From a checkpoint of a small transformer trained on Wikipedia.
Training: a variant of Adam for these matrices, 1028M tokens, 7844 steps.
MLP neurons of a small language model. Each row is named by its layer, matrix (gate and up: input weights) and neuron, and shows model dimensions 272-399. Each number is 128 + 24 x the weight over its row's rms, rounded and kept within 0 to 255. Numbers have three digits each. A neuron's up and down rows have the sign that makes its largest values positive.
After each neuron's rows, "fires on" lists the tokens most often at its 100 highest values on Wikipedia text that the model never trained on; "fires after" lists the tokens most often just before its 100 highest values on Wikipedia text that the model never trained on. A number after a token or word is its count.

L6.gate1365:109164136107121108121108144155103132146132133124115114100139097097135129139133099134089133145158156137069145162144089124119142106140122131128121102139154110139142167118129122103117114102168149156102081138119147121069150098172117152116112123151153110103124070157145178135153154128131126151124110122145171061102115138097109128151140165157111146154138157084134151120146109100125143100158
L6.up1365:097145138106124107106141151132120139141121097142119122079138145115121124075116079140138098147111129082095133086111087138150147085128165109126127104098151120114135098116120096093142124139124131172117110145067123139131146114140108137118125157135096049105153149152120132157125143119133138120116117150147121114131148142064100106181130152101107157141154149093130136104117119120149135106119
fires on: "=" 40, "===" 26, "|" 19, "-" 13
fires after: "\n\n" 65, "\n" 33

L3.gate1895:153172157129093105105095128105091168136158138161132137127117110127140108145151127092107096120105126096094160144091137146182207117126112100117118107161159171156153149127117075113101138104101129146129161139099074127083115126114129132169119150127126110134129118121134140159151157108078152130143168127143107139126182129103121173116091118118123128103169162107150129167143165108133132138141
L3.up1895:092134137132113166082124111150114094111130142082117105098133114175116126092177109144166125087156100116133145144130125152099137137116141141106143115141117182171142109107112090108112079110156141152130097111103153130102117132109077178115135108133140134082135089108141130145102093136116099165143120148117114110103129184138126107136078151096131152130109115106104155158139089148156128124112
fires on: ":" 14, "- " 13, "-" 8, " –" 7, "–" 7, "2" 6
fires after: "\n" 40, "2" 8, "–" 6

L3.gate1727:132159141126096130153099125105153117109145091159135136116138118127097111131113112120128128149124097127155167126097104182144130129105138110115120131119107093103126144116092114110130108129182128152108139118139113086108135094129117114138079079137174119086077156087091150144116144152103125126096138115131191130165120128099103133103126150089119165150154172144129133120080139107131151134136
L3.up1727:088123177087131103117132139120152120093119124131102120137167130107118113116120125149114111185084130128169142117129160089134132095173123118086191121196127130099109088131099137089143131151139114138121116116119138117122136144154099140159124136137159164120114121124124070133113108102112125110126097101087106144140125151116104157136123149113205115124147107125136119154095152126133111102141
fires on: "|" 15, " September " 9, " August " 8, " November " 8, " May " 8, " April " 7
fires after: "\n\n" 27, "In" 10, "On" 8, ":" 6, " (born" 5

L6.gate494:145127129139072105158140097068145109126108137126121094175141128139122111141137105104167100071133147140141114147106115136121153145099122132084144130134156121127135148124119160144086101115115153103133102119092130138162144110083127135130187100092125077101112130118098124150075137119158117146101161150160127109113122163136112145114166127125093138170050104150141107124135099145092136144120
L6.up494:142117118154146130137141157118158126141139085116134172119155144108123144152097117107134114108116161116130110137094108106153136149118129147049109166097153155102137118111153183163139146134108117139119094160145128110078129132127138144147134109112120100130114156111156136126158132139173110134089127131124088137161136162124180163127123154176109142130085137083110142165148178138092085175146
fires on: "0" 18, "1" 10, "2" 10, "ho" 8, "kin" 7
fires after: " | " 31, "–" 8, "umb" 8, "; " 7, "res" 7, " Key" 4

L3.gate910:126169132109111110161156089159124078108138089114108158142145144133138136138125108101141108129096157109147094145082123065087129126102113071117132165126124164118118135129138110130160122161131152131102165159102119126142150105119099146111098144143154160063076135133121140126117119098121145167130157161138139125125134118146122146150156155122179131103142129099099136170145145091102116141154
L3.up910:113150154141126083134138144094123132090105137158164134106176139111122147177140119121118139162105143124070092105139117125142129100114125131119157139109152118130161129174147115148168102136153102154154161131098133126143105111136107142170134108132071105143141135137139174160083131151152126118105120117157112149145183155107131134123129121138124094174075127111140141115155136130135103155157
fires on: "0" 42, "; " 27, "." 19, " (#" 4, "+" 4
fires after: "; " 35, " | " 8, "1" 7

L6.gate1067:155141119148146073117145128129110126147139120140132091111130159072104185145199136144128111095153179090149102086125105111130181136108154100095128153077146121144135111154132133149123125138125135168097159110130122140090146111152140124084110112143116100085132102131128117108154192070091139099109157139143113105123120122159159135144134147143149134143146144098106101127135123113116157100131
L6.up1067:136119112134158116116128145117129101146123122145142080121118134095118165128169123131126150113157182107124112135155108100120136133121155107132160110102138105190176120127100128170143094110104137139119117106170148124138131095163122097088123110108105090119118136138185148116112180095088152119092133161125125141162118113151147109155124167128139114124122175114096118147129114115134139103118
fires on: "\n\n" 79, "==" 12, "===" 8
fires after: "." 25, "\n\n" 19, " |" 13, ")" 4

L6.gate724:117135129084118133136119142123117177134120158135103119108149138128092109148101153107120120178132094069121137126098136117136116095122158130115173109126114121110106143139145157128158116193165158137127142112152116056142142131115126132102141159116182124113119122112132154119145125129154130128139114147140106135176131112109177155098166106137133131112123073112106098143142114126114127073099
L6.up724:080131119126084106099171118153167161118116124125134135129201129066084131103160113103140109113093158140125168135124153120140085110162143127105149108097130127095136099126095100125116103081120122143132142127119155086141157110144118131150167163148142145144122127188133141146064155159117094133113174121132114144155148123137106097123074135111131124090104107132138117136142148126191103104130
fires on: "0" 22, "4" 15, "1" 14, "3" 9, "7" 4, "2" 4
fires after: " | " 44, " " 10, "; " 9, "|  | " 4

L3.gate290:126142152106110073126130049139112132125148062157174148123120138091114135115099101114107139117152094118135106101093104133129075159121131098074118156141155106120147125133151043128109135125145137145125157148127120137129119117129131129132073127151177057107092099100143112113115147070104127095088169134145133167150112119128152132180152115114120131110126085163131122155104079151087119072126
L3.up290:105088118111109130113120101149155132130088112134122107125127126088081128137124075113137110133122129130085087111118111119132118106171112134104139120107148079106145148154132167156141106143145135132127124143147158099147141110149131115136159091064108074165122146117177140174138088113128158124144117145116119136131124091129123127176136120127150111130092142134113146162132151132137109110139
fires on: "2" 30, "1" 18, "0" 5, "6" 5, "5" 4
fires after: " | " 67, "; " 6, "% | " 4